{
  "n_layer": 10,
  "n_head": 8,
  "d_mlp": 2048,
  "parallel_block": false,
  "init_std_o": 0.0,
  "warmup_steps": 357,
  "batch_tokens": 131072,
  "train_tokens": 1245000000
}
MLP neurons of a small language model. Each row is named by its layer, matrix (down: output weights) and neuron, and shows model dimensions 202-329. Each number is 50 + 12 x the weight over its row's rms, rounded and kept within 0 to 99.
A block is one neuron, or neurons of one layer that tend to fire together. After each block is what it responds to, as a language model described it from the Wikipedia text at the highest values.

L7.down530:55 53 49 39 60 71 55 55 49 57 47 63 64 50 46 42 52 54 54 47 43 31 43 55 70 30 43 38 51 47 26 74 39 46 68 44 28 43 55 63 45 47 54 43 42 34 61 48 65 46 58 53 44 47 57 13 52 63 64 58 44 66 35 41 67 45 27 48 33 61 51 50 48 36 42 58 58 35 59 63 57 24 47 38 46 66 39 56 48 48 75 55 47 49 67 55 47 52 46 36 44 56 32 50 49 50 46 52 45 49 32 36 72 32 44 52 37 64 68 57 31 50 28 39 38 53 69 50
L7.down1159:49 48 42 45 37 61 70 48 42 65 31 30 45 74 14 45 38 64 64 34 57 32 64 57 69 48 53 49 40 41 55 51 60 42 38 28 33 75 57 25 37 47 39 53 70 62 28 47 61 57 58 28 39 47 32 54 69 58 47 56 62 58 45 45 43 72 43 73 47 41 50 41 43 33 39 79 48 28 54 49 62 39 35 44 67 67 45 34 51 34 65 62 34 61 45 40 39 52 52 42 49 65 58 42 27 65 58 43 46 29 62 30 61 41 50 48 47 48 47 46 43 52 32 40 31 51 23 54
L7.down1185:49 60 36 40 58 53 53 60 35 26 54 39 55 45 47 41 33 37 52 60 50 57 40 79 46 37 41 46 45 51 52 65 36 49 52 43 45 59 69 59 39 63 44 42 42 36 51 44 53 43 58 54 53 41 39 55 49 43 46 57 59 46 44 46 47 36 44 65 58 52 55 47 61 24 66 61 37 60 29 71 67 69 53 26 55 40 41 49 38 53 49 48 55 45 43 48 75 63 55 59 56 47 63 52 36 63 53 62 57 43 65 45 92 52 54 42 52 51 42 54 54 54 52 54 69 63 40 82
L7.down1677:28 36 52 59 50 38 44 21 54 54 56 59 70 69 47 39 49 46 46 56 49 44 51 62 44 60 49 46 64 88 23 27 48 46 36 55 46 52 49 42 68 61 41 56 31 49 45 50 38 62 58 48 35 42 61 54 44 51 54 40 54 43 65 30 52 69 55 19 48 43 55 42 47 47 39 55 43 48 58 42 35 37 41 62 68 77 63 76 74 53 64 39 58 76 57 57 35 68 49 53 32 69 43 53 49 37 51 55 45 51 45 43 86 38 40 45 58 24 58 58 43 81 50 49 25 60 48 46
Description: Intransitive verb endings

L6.down185:34 67 52 40 50 47 34 44 13 35 45 68 58 61 50 51 46 69 36 55 40 52 58 49 51 38 50 84 53 15 44 59 38 52 61 45 54 43 34 64 32 23 44 49 52 33 47 30 46 68 38 29 47 43 57 44 45 23 49 58 35 65 66 60 51 54 38 53 57 54 49 51 44 50 55 46 31 38 60 59 71 48 31 28 55 52 46 64 61 55 50 45 61 68 66 42 40 53 54 61 50 54 34 68 56 56 33 46 52 68 50 33 80 54 42 49 44 67 53 57 44 58 41 39 44 42 48 38
L6.down350:56 57 82 41 44 41 56 43 48 52 56 65 45 33 68 39 45 65 44 48 51 64 53 39 64 46 37 46 31 55 66 70 34 47 40 37 46 45 39 51 53 41 46 36 59 60 68 43 33 60 58 62 56 55 58 46 35 64 41 72 60 63 44 39 39 53 65 34 50 67 43 50 42 57 57 83 40 29 43 61 48 50 54 76 45 74 69 46 45 61 39 50 40 53 58 67 61 57 27 58 66 45 53 58 38 48 38 67 20 76 55 60 63 66 54 44 43 40 68 53 44 51 78 34 53 39 32 46
L6.down756:45 50 28 50 69 58 55 44 43 57 38 59 56 71 59 54 61 49 54 36 59 32 43 35 60 35 44 49 54 32 59 68 55 38 42 59 39 43 43 58 79 63 57 39 54 42 90 54 56 47 55 49 30 52 59 51 69 41 69 49 56 60 40 36 49 62 52 42 66 28 45 81 54 61 44 41 53 51 39 51 55 47 54 39 54 47 33 61 56 57 40 37 47 41 50 62 50 51 63 62 52 58 38 36 31 32 53 49 60 49 69 54 80 52 42 61 35 55 55 71 56 53 45 71 32 37 53 60
L6.down774:26 37 35 57 45 55 43 59 28 78 82 38 54 48 54 72 45 44 49 31 62 26 57 68 60 53 54 24 42 39 54 31 34 60 44 43 43 80 59 53 52 52 38 50 33 38 48 27 29 57 56 48 56 36 33 41 46 62 61 33 59 50 48 62 54 34 52 31 51 66 46 50 83 41 63 67 57 60 28 53 51 32 43 29 53 19 43 59 63 41 26 76 53 55 43 47 84 74 66 59 52 24 34 46 57 61 60 56 32 40 47 56 66 50 66 50 36 53 53 59 65 34 51 62 39 46 66 93
L6.down841:43 60 59 73 63 38 61 23 61 48 34 47 45 31 29 50 44 67 58 59 64 54 51 52 44 62 61 72 41 56 52 40 46 61 40 51 24 59 52 66 45 92 72 78 37 37 68 42 52 42 37 61 37 45 37 61 65 60 69 79 50 64 45 61 27 46 43 30 43 36 49 57 42 55 59 40 44 42 57 53 54 14 46 54 63 60 48 32 49 57 50 49 48 56 61 33 57 71 61 54 55 62 64 59 62 41 46 45 68 54 38 45 59 55 85 55 57 55 41 80 60 46 40 59 42 55 48 74
L6.down1088:69 42 59 41 44 49 44 53 34 64 36 60 40 43 59 60 42 45 40 49 49 40 55 43 25 48 45 37 51 43 26 33 43 49 48 42 42 63 27 65 28 40 33 43 78 54 57 47 43 36 40 32 49 38 45 44 82 42 61 30 50 38 54 53 47 48 19 33 52 68 36 45 58 39 55 73 56 52 28 49 70 55 52 52 58 35 45 66 41 52 51 64 77 53 39 54 46 52 66 38 59 59 59 35 31 45 40 50 49 40 39 70 64 40 35 49 50 51 84 50 55 65 54 64 44 37 55 73
L6.down1104:44 57 46 67 46 52 44 64 40 72 59 54 54 70 25 74 48 23 60 47 55 63 50 31 63 52 55 56 41 44 39 66 55 77 46 49 62 43 56 34 53 64 57 29 66 44 49 48 44 46 34 35 54 61 52 75 54 38 65 56 41 60 42 62 64 66 46 52 56 57 31 56 50 45 51 50 31 67 40 45 56 42 48 48 57 59 43 76 21 56 59 60 44 30 27 34 40 61 45 73 45 44 49 66 51 61 63 37 62 53 53 53 41 49 51 68 36 71 27 33 32 44 39 53 40 47 61 68
L6.down1146:59 39 31 42 53 45 61 54 41 64 29 53 39 31 60 44 40 47 58 30 42 65 65 34 57 45 52 61 64 56 42 54 30 44 28 31 50 68 29 61 44 64 67 53 56 48 57 47 64 76 49 34 50 63 48 33 77 45 67 33 30 58 38 50 53 58 45 26 66 55 57 61 23 40 55 56 48 57 54 42 38 47 61 41 52 51 21 52 58 61 51 56 56 55 53 62 43 41 50 49 33 47 44 46 44 66 33 50 52 62 47 57 72 56 45 68 50 47 65 32 51 70 54 46 60 48 51 65
L6.down1326:62 46 66 55 25 65 50 52 47 57 44 71 30 59 55 60 53 62 47 12 43 34 40 39 41 39 50 55 47 45 61 60 45 57 45 49 33 49 53 58 55 50 44 58 59 54 74 52 51 36 51 58 55 65 68 66 33 55 54 66 57 35 58 50 47 57 24 38 72 24 66 63 29 63 31 71 28 58 42 72 58 21 39 43 46 46 50 57 56 46 48 52 67 49 31 67 57 40 52 46 53 29 58 34 69 27 36 58 40 36 56 64 64 49 68 53 39 55 38 50 45 50 48 49 67 55 42 53
L6.down1381:60 41 46 53 62 46 39 50 57 43 47 69 44 59 54 51 52 27 35 41 31 48 45 62 50 66 52 57 61 63 35 33 48 45 29 36 40 61 31 69 52 47 41 76 53 31 45 40 58 81 50 57 52 47 44 57 39 42 49 42 49 43 57 44 53 41 62 47 46 56 74 54 27 40 43 43 53 52 52 51 51 37 54 57 39 48 32 56 54 59 34 70 56 42 44 58 59 30 27 55 39 45 67 59 58 29 50 53 75 52 56 85 75 50 49 73 54 49 48 34 58 52 48 66 57 60 61 56
L6.down1571:25 57 38 57 52 57 54 60 36 19 65 68 26 58 43 43 50 49 61 47 39 50 41 34 64 45 51 46 69 45 55 26 64 40 50 46 66 51 41 41 69 47 64 70 60 41 70 66 54 66 39 25 52 46 44 48 43 42 76 58 53 34 48 56 41 48 57 76 55 54 33 36 56 40 58 42 40 46 37 43 54 55 38 62 53 57 21 34 44 49 38 68 46 54 32 54 39 51 62 53 46 63 33 49 36 60 48 53 49 58 58 38 39 39 62 56 55 47 23 58 69 48 48 58 42 69 64 33
L6.down1668:44 51 47 53 33 43 54 46 43 38 52 45 53 42 59 38 52 41 30 40 38 45 53 50 57 65 65 67 48 66 35 67 58 53 33 50 42 55 31 33 61 14 46 59 54 40 31 46 51 36 37 50 38 48 66 50 39 54 49 64 45 41 60 36 44 43 40 48 55 52 60 59 40 60 28 68 53 50 40 47 49 39 41 40 53 20 66 49 62 46 48 50 50 35 49 70 45 35 64 75 19 64 45 39 21 40 62 34 54 46 40 56 56 48 38 54 45 55 47 43 66 63 64 51 73 34 39 68
L6.down1756:48 50 61 50 45 64 54 63 51 62 66 46 46 62 47 52 60 73 46 47 51 40 64 44 45 56 62 44 56 55 56 51 47 58 57 39 38 33 58 62 66 69 39 53 49 60 64 44 49 60 70 40 38 44 38 39 65 49 38 50 57 39 42 54 79 48 36 46 56 32 60 63 57 67 58 43 59 39 58 47 78 20 51 67 34 51 66 57 42 50 42 48 44 50 46 65 49 43 45 69 40 48 62 43 36 33 53 32 31 49 68 62 55 57 58 86 26 46 38 65 67 53 15 61 51 54 59 38
L6.down1877:58 58 46 39 54 63 40 63 31 55 62 49 23 34 62 66 35 57 45 48 59 32 52 59 35 37 38 55 30 56 92 59 46 44 41 24 38 64 39 73 48 53 44 55 51 33 49 36 79 49 60 56 41 68 56 48 61 71 53 51 47 63 40 31 81 56 49 49 49 55 65 34 30 54 53 25 50 52 42 51 35 48 67 59 47 58 51 44 64 36 30 38 43 62 46 47 50 52 38 47 53 41 61 79 47 42 47 54 62 37 57 33 38 60 50 50 22 53 55 33 51 39 67 34 34 58 46 56
L6.down1913:75 49 58 54 67 74 81 32 31 79 72 63 58 67 38 40 58 47 56 58 46 38 41 56 62 31 50 56 62 48 62 52 50 31 80 49 52 53 44 83 55 53 59 56 64 58 51 70 52 78 39 63 41 52 50 51 36 37 62 64 47 68 51 60 42 40 47 57 46 46 56 29 62 53 39 45 54 38 28 48 48 55 45 43 58 46 46 58 53 37 48 58 55 42 38 34 30 45 70 34 57 54 55 62 42 47 62 63 33 42 34 50 53 52 51 53 58 38 43 41 52 30 52 64 41 40 46 44
L6.down1981:41 54 50 45 39 55 41 50 38 13 59 63 39 54 58 78 31 39 62 35 39 58 47 62 55 57 56 31 38 68 52 59 38 64 43 47 56 42 75 54 72 51 57 37 35 56 50 51 39 69 49 46 26 48 31 37 38 50 41 70 58 59 45 56 59 51 38 51 57 60 42 46 62 42 36 20 50 38 65 46 54 47 39 40 65 52 36 52 30 56 39 63 64 49 41 34 76 45 41 39 65 50 68 50 59 44 41 48 35 52 72 49 73 41 35 40 56 57 41 41 62 46 59 36 37 84 68 62
Description: Relative pronouns after nouns

L6.down155:45 45 49 53 42 57 68 61 46 64 65 40 52 54 28 54 45 65 62 52 63 48 38 44 57 26 34 37 55 43 74 53 51 53 38 41 29 59 60 53 49 60 25 48 44 47 54 45 52 40 48 52 35 63 59 64 38 47 47 42 58 40 42 54 55 50 60 64 35 52 47 73 65 64 44 50 44 45 46 81 49 44 56 35 59 41 36 45 40 63 47 58 45 49 49 39 52 56 47 62 54 48 15 60 57 52 51 65 62 55 32 52 79 40 34 42 57 60 63 56 53 68 36 50 44 58 71 58
L6.down278:54 59 58 69 42 81 62 64 45 36 83 31 64 51 47 65 49 52 55 48 56 64 48 37 61 49 53 46 72 40 41 65 44 47 73 45 51 32 55 23 36 47 38 48 58 67 52 45 31 41 65 61 55 38 45 42 66 79 35 52 59 73 58 44 57 51 76 44 58 40 69 53 53 42 48 67 58 57 51 58 69 51 39 45 50 68 68 45 49 40 68 60 47 50 56 38 48 58 56 46 56 44 64 51 43 41 33 46 22 43 62 30 55 50 51 46 50 58 64 36 43 57 47 50 30 54 46 33
L6.down334:49 44 56 40 39 46 48 41 38 45 37 37 62 48 24 48 59 54 51 60 70 48 64 42 63 54 36 66 56 81 37 37 46 55 27 55 52 55 52 43 58 45 44 48 23 74 46 28 38 42 59 59 55 70 49 43 59 56 45 59 54 50 62 49 65 63 54 37 49 46 28 53 52 54 56 63 53 61 64 60 49 34 45 71 63 63 49 43 45 60 52 43 47 43 52 55 44 47 66 65 55 43 31 61 51 41 59 43 42 23 62 61 17 51 38 35 50 43 35 67 53 47 46 52 27 43 33 64
L6.down357:41 60 41 48 51 18 52 50 50 54 64 58 40 55 68 60 46 49 58 47 45 48 37 47 39 49 43 53 45 74 29 72 63 55 41 59 60 40 47 44 48 68 60 65 82 65 63 41 75 42 77 47 51 43 58 68 50 49 44 63 60 44 20 56 62 41 53 70 48 32 78 57 42 52 41 55 43 54 59 52 71 53 57 45 69 40 60 62 72 57 55 53 60 56 51 52 32 39 62 43 59 45 17 42 44 42 54 31 66 50 47 54 60 50 63 47 50 57 65 70 34 72 47 54 56 52 62 46
L6.down629:39 45 60 62 61 47 46 48 40 59 32 39 66 26 34 58 45 54 28 62 55 57 38 68 46 45 60 65 44 62 23 56 62 51 56 32 36 50 57 46 30 52 33 53 46 28 65 56 38 42 60 53 65 51 32 49 61 54 49 66 51 67 49 61 44 38 39 43 50 54 38 38 45 51 58 48 20 49 53 42 36 35 46 40 56 35 53 41 57 35 42 46 55 38 43 69 27 46 67 39 60 34 43 68 49 65 43 33 55 48 51 40 57 44 67 57 57 41 72 76 46 58 56 37 58 53 45 57
L6.down877:44 54 53 38 48 46 39 50 53 37 46 42 60 53 55 54 56 44 53 59 52 45 61 52 44 55 30 44 56 49 29 53 62 34 46 40 53 72 38 59 36 76 60 48 60 69 32 53 49 50 58 72 27 62 51 68 66 34 28 53 66 46 69 29 42 59 47 61 43 43 29 44 45 39 45 54 45 56 58 35 50 55 39 58 26 55 46 79 55 40 52 40 39 69 35 40 33 57 35 35 34 75 48 45 49 37 47 58 68 53 66 66 93 33 46 62 47 51 59 39 61 70 51 48 40 44 56 47
L6.down932:60 45 77 52 52 73 76 29 52 57 54 48 71 56 47 60 65 52 43 60 52 60 61 67 68 41 66 75 52 64 38 48 50 38 53 52 35 34 52 34 40 32 44 45 56 53 59 59 50 75 53 49 54 43 50 57 37 59 53 64 32 60 62 68 40 62 48 47 15 71 38 57 43 20 31 53 44 51 22 47 47 50 81 42 33 51 27 54 45 47 49 57 47 52 60 37 26 50 53 75 60 59 49 61 28 46 60 33 58 41 41 28 57 63 59 53 63 57 64 44 36 45 65 51 57 61 44 37
L6.down1048:49 48 55 21 74 67 73 31 55 27 54 69 46 56 46 41 37 56 47 57 54 34 35 45 46 37 43 56 63 49 29 38 66 69 61 52 45 68 47 70 24 41 35 50 48 58 47 58 36 70 46 54 61 51 63 71 58 24 49 66 58 46 55 54 50 55 38 59 57 52 38 43 37 56 40 70 39 67 52 39 58 46 58 55 39 36 34 54 73 31 61 30 67 55 41 60 52 47 63 58 57 52 41 53 18 36 56 56 62 31 60 57 64 35 41 40 70 32 54 42 47 69 52 30 41 63 39 58
L6.down1090:67 47 53 60 48 41 51 59 65 70 57 46 56 60 46 73 45 61 42 31 55 52 44 29 47 45 46 50 59 47 64 42 37 44 67 47 55 53 53 58 47 42 70 28 59 32 65 63 59 47 47 63 43 46 66 48 51 52 56 43 37 56 51 66 64 60 37 40 49 62 74 66 46 44 70 64 41 43 63 60 57 32 54 50 62 54 55 51 58 47 55 53 47 43 54 45 42 45 52 53 40 48 47 57 75 49 28 41 32 53 46 51 52 53 61 56 58 52 81 68 52 63 43 83 33 53 35 45
L6.down1155:54 55 31 38 40 56 60 55 44 48 40 53 37 22 37 39 47 35 51 55 71 40 41 69 51 49 48 48 60 83 62 55 59 48 31 36 62 46 44 48 50 60 46 55 50 46 44 44 48 56 49 47 58 51 35 64 67 58 53 18 50 26 70 38 61 34 48 38 55 38 66 64 53 54 76 53 46 82 26 49 68 33 61 32 48 34 36 46 61 65 48 54 68 35 54 62 48 42 43 61 69 29 64 57 35 59 57 63 40 49 63 55 53 59 59 48 46 65 43 46 53 51 60 54 44 49 54 72
L6.down1189:38 78 43 59 67 47 50 42 32 45 41 39 65 54 62 43 43 59 34 36 59 61 72 42 47 33 57 47 59 46 60 60 47 66 60 43 56 47 40 57 73 37 58 55 44 29 58 51 41 42 51 51 36 79 46 46 59 68 18 45 53 65 35 53 64 52 57 39 40 35 51 47 52 46 52 73 35 58 50 55 53 34 36 36 58 56 38 37 32 35 55 43 43 64 68 56 45 58 63 37 26 41 53 44 59 47 37 70 63 44 63 64 61 42 39 59 34 59 52 54 40 54 45 57 25 47 37 47
L6.down1356:54 39 50 52 52 67 55 59 75 66 47 74 42 45 50 50 53 47 39 36 56 48 44 33 32 51 33 58 63 78 27 37 55 62 43 25 30 60 56 58 59 71 55 68 41 42 54 43 60 35 68 60 37 54 51 44 64 42 36 45 57 41 52 68 68 53 51 51 32 35 71 51 63 30 68 62 41 54 46 44 50 55 34 59 37 43 64 36 53 64 66 65 41 45 45 40 61 55 38 47 33 62 42 43 19 36 57 40 43 58 54 60 50 36 59 43 52 62 55 53 61 67 24 57 51 56 46 41
L6.down1498:32 44 45 53 53 51 44 45 69 62 62 33 60 68 53 61 53 51 45 54 47 55 65 28 49 23 53 70 64 43 52 67 59 70 54 38 49 66 61 66 38 65 71 49 88 45 36 45 69 57 44 66 38 62 82 53 32 81 51 43 45 45 43 61 60 51 48 34 31 46 63 62 54 41 58 43 57 52 39 45 71 49 22 56 43 56 50 39 54 87 33 47 54 49 48 48 51 52 53 46 37 41 42 51 67 47 54 43 58 60 49 68 76 53 40 63 65 64 44 47 43 42 46 53 31 44 46 47
L6.down1537:53 46 43 66 52 45 50 37 37 59 66 46 59 46 45 66 27 35 39 50 55 32 50 49 47 37 49 57 52 64 56 62 58 60 44 49 28 47 79 51 49 36 59 56 53 67 47 72 37 28 37 45 54 37 52 62 64 56 75 70 37 69 56 53 52 45 47 55 21 57 47 46 55 50 51 67 40 61 47 44 45 48 37 48 55 46 50 47 35 41 66 54 55 45 53 31 58 62 54 57 37 26 48 71 66 41 50 32 48 57 43 52 26 54 59 36 65 58 51 61 62 44 23 51 44 37 52 51
L6.down1621:51 69 54 33 38 73 28 74 49 50 52 52 56 59 44 49 27 62 55 49 49 56 66 33 60 71 65 36 61 58 41 35 66 25 31 61 49 57 43 27 67 49 50 20 53 50 33 22 62 59 31 56 38 47 49 47 42 16 56 49 49 35 56 71 56 72 50 61 73 45 67 30 48 69 79 58 72 55 52 32 39 65 51 55 37 70 56 62 44 39 52 52 28 62 46 57 42 62 37 62 48 65 48 57 62 63 52 49 64 61 53 53 51 40 72 51 46 57 37 50 62 62 54 79 39 34 46 47
L6.down1769:81 37 56 38 54 56 75 52 53 70 53 67 83 34 62 62 30 60 40 37 42 32 55 65 58 55 54 60 56 45 62 49 39 57 37 26 56 42 71 30 40 75 50 41 54 39 27 68 52 43 63 42 60 60 38 61 68 40 43 37 52 44 34 52 45 44 42 50 64 37 46 41 60 39 51 39 26 65 58 39 59 35 56 72 69 39 54 47 63 37 63 35 42 47 48 67 67 24 48 69 47 55 60 65 58 68 48 28 39 46 49 30 51 50 43 52 55 73 54 32 59 45 44 29 43 56 47 59
Description: Transitive verb endings

L3.down56:36 48 38 56 24 42 48 42 51 55 56 55 53 35 64 55 42 33 58 42 20 51 52 49 69 49 44 75 63 64 63 39 56 25 45 62 61 48 74 64 45 52 46 48 56 57 46 55 54 57 73 62 38 64 66 66 46 65 41 42 49 47 46 53 48 36 51 28 52 69 35 70 53 61 30 53 52 43 59 60 53 44 56 75 52 66 52 55 33 50 50 24 39 53 55 61 48 44 37 79 44 56 47 43 46 51 57 31 49 49 41 38 54 32 50 36 81 46 40 26 56 45 57 40 49 55 24 57
Description: Relative pronoun after comma

L7.down26:55 41 58 60 49 57 28 36 61 55 39 55 58 50 36 50 30 67 47 58 49 41 40 48 77 51 43 47 44 63 55 39 58 33 46 61 57 51 48 53 56 42 47 51 51 60 42 34 63 47 58 56 45 44 37 45 48 52 47 35 52 53 52 42 63 44 41 37 42 53 71 42 57 65 38 38 43 33 62 31 52 67 53 38 52 47 29 65 42 41 58 25 61 53 63 50 42 43 44 68 60 52 35 70 62 60 43 73 61 65 48 73 79 68 53 43 39 41 60 55 36 43 49 40 50 73 70 68
L7.down802:56 64 50 31 64 62 44 52 46 44 50 70 40 47 72 40 85 52 63 40 42 35 50 33 42 35 48 55 73 71 38 43 37 27 50 57 48 44 42 48 54 35 49 50 59 34 55 32 63 62 44 49 46 45 63 48 30 53 37 34 49 55 53 49 52 51 67 37 31 48 68 42 41 61 26 34 61 70 56 64 39 35 64 40 57 53 55 51 63 53 43 44 57 53 51 28 50 43 56 38 30 57 39 50 52 51 67 50 60 72 56 53 78 63 64 63 63 43 30 29 40 66 51 43 51 66 52 50
L7.down884:45 52 47 26 64 78 37 40 49 48 39 50 52 47 68 29 64 52 65 41 45 61 40 51 40 51 48 49 45 41 41 49 35 39 57 49 53 56 37 57 48 32 42 40 65 47 40 26 53 63 67 68 53 54 38 37 47 49 58 26 42 66 52 50 42 56 59 37 53 59 64 33 41 53 51 49 51 60 54 25 58 33 69 41 66 45 54 53 70 40 56 50 60 74 46 42 50 39 19 64 67 70 46 44 60 69 41 54 47 47 42 64 97 61 33 60 48 43 46 36 45 38 56 36 44 58 46 50
L7.down1412:57 43 40 35 47 52 46 56 52 62 40 43 50 69 52 45 63 50 52 48 66 62 42 50 72 42 53 64 62 48 68 28 42 40 30 52 43 47 43 55 69 63 48 52 50 38 66 45 68 52 41 45 52 62 50 39 30 63 34 41 64 21 48 67 64 51 53 44 40 59 64 60 30 57 53 39 50 55 40 44 42 58 64 49 46 52 43 67 59 57 50 62 71 77 58 61 47 56 43 41 26 55 40 47 53 55 32 75 48 48 57 40 76 45 49 62 47 54 59 50 45 63 34 71 53 63 42 42
Description: Clause subject before verb

L3.down1217:37 51 18 38 34 58 52 54 56 77 65 53 68 52 44 48 38 65 47 44 62 47 54 27 54 39 72 25 48 68 53 56 50 59 31 45 47 48 44 43 48 65 30 37 40 36 61 49 56 30 45 70 48 46 52 41 59 51 64 27 46 60 50 51 57 59 38 40 43 50 59 57 44 67 44 70 39 64 65 51 81 47 55 55 64 65 41 54 51 45 20 35 39 63 24 58 51 43 55 53 78 54 55 44 57 62 57 47 53 48 40 44 78 53 54 35 60 62 29 45 60 50 71 52 41 46 59 34
Description: Transitive main verbs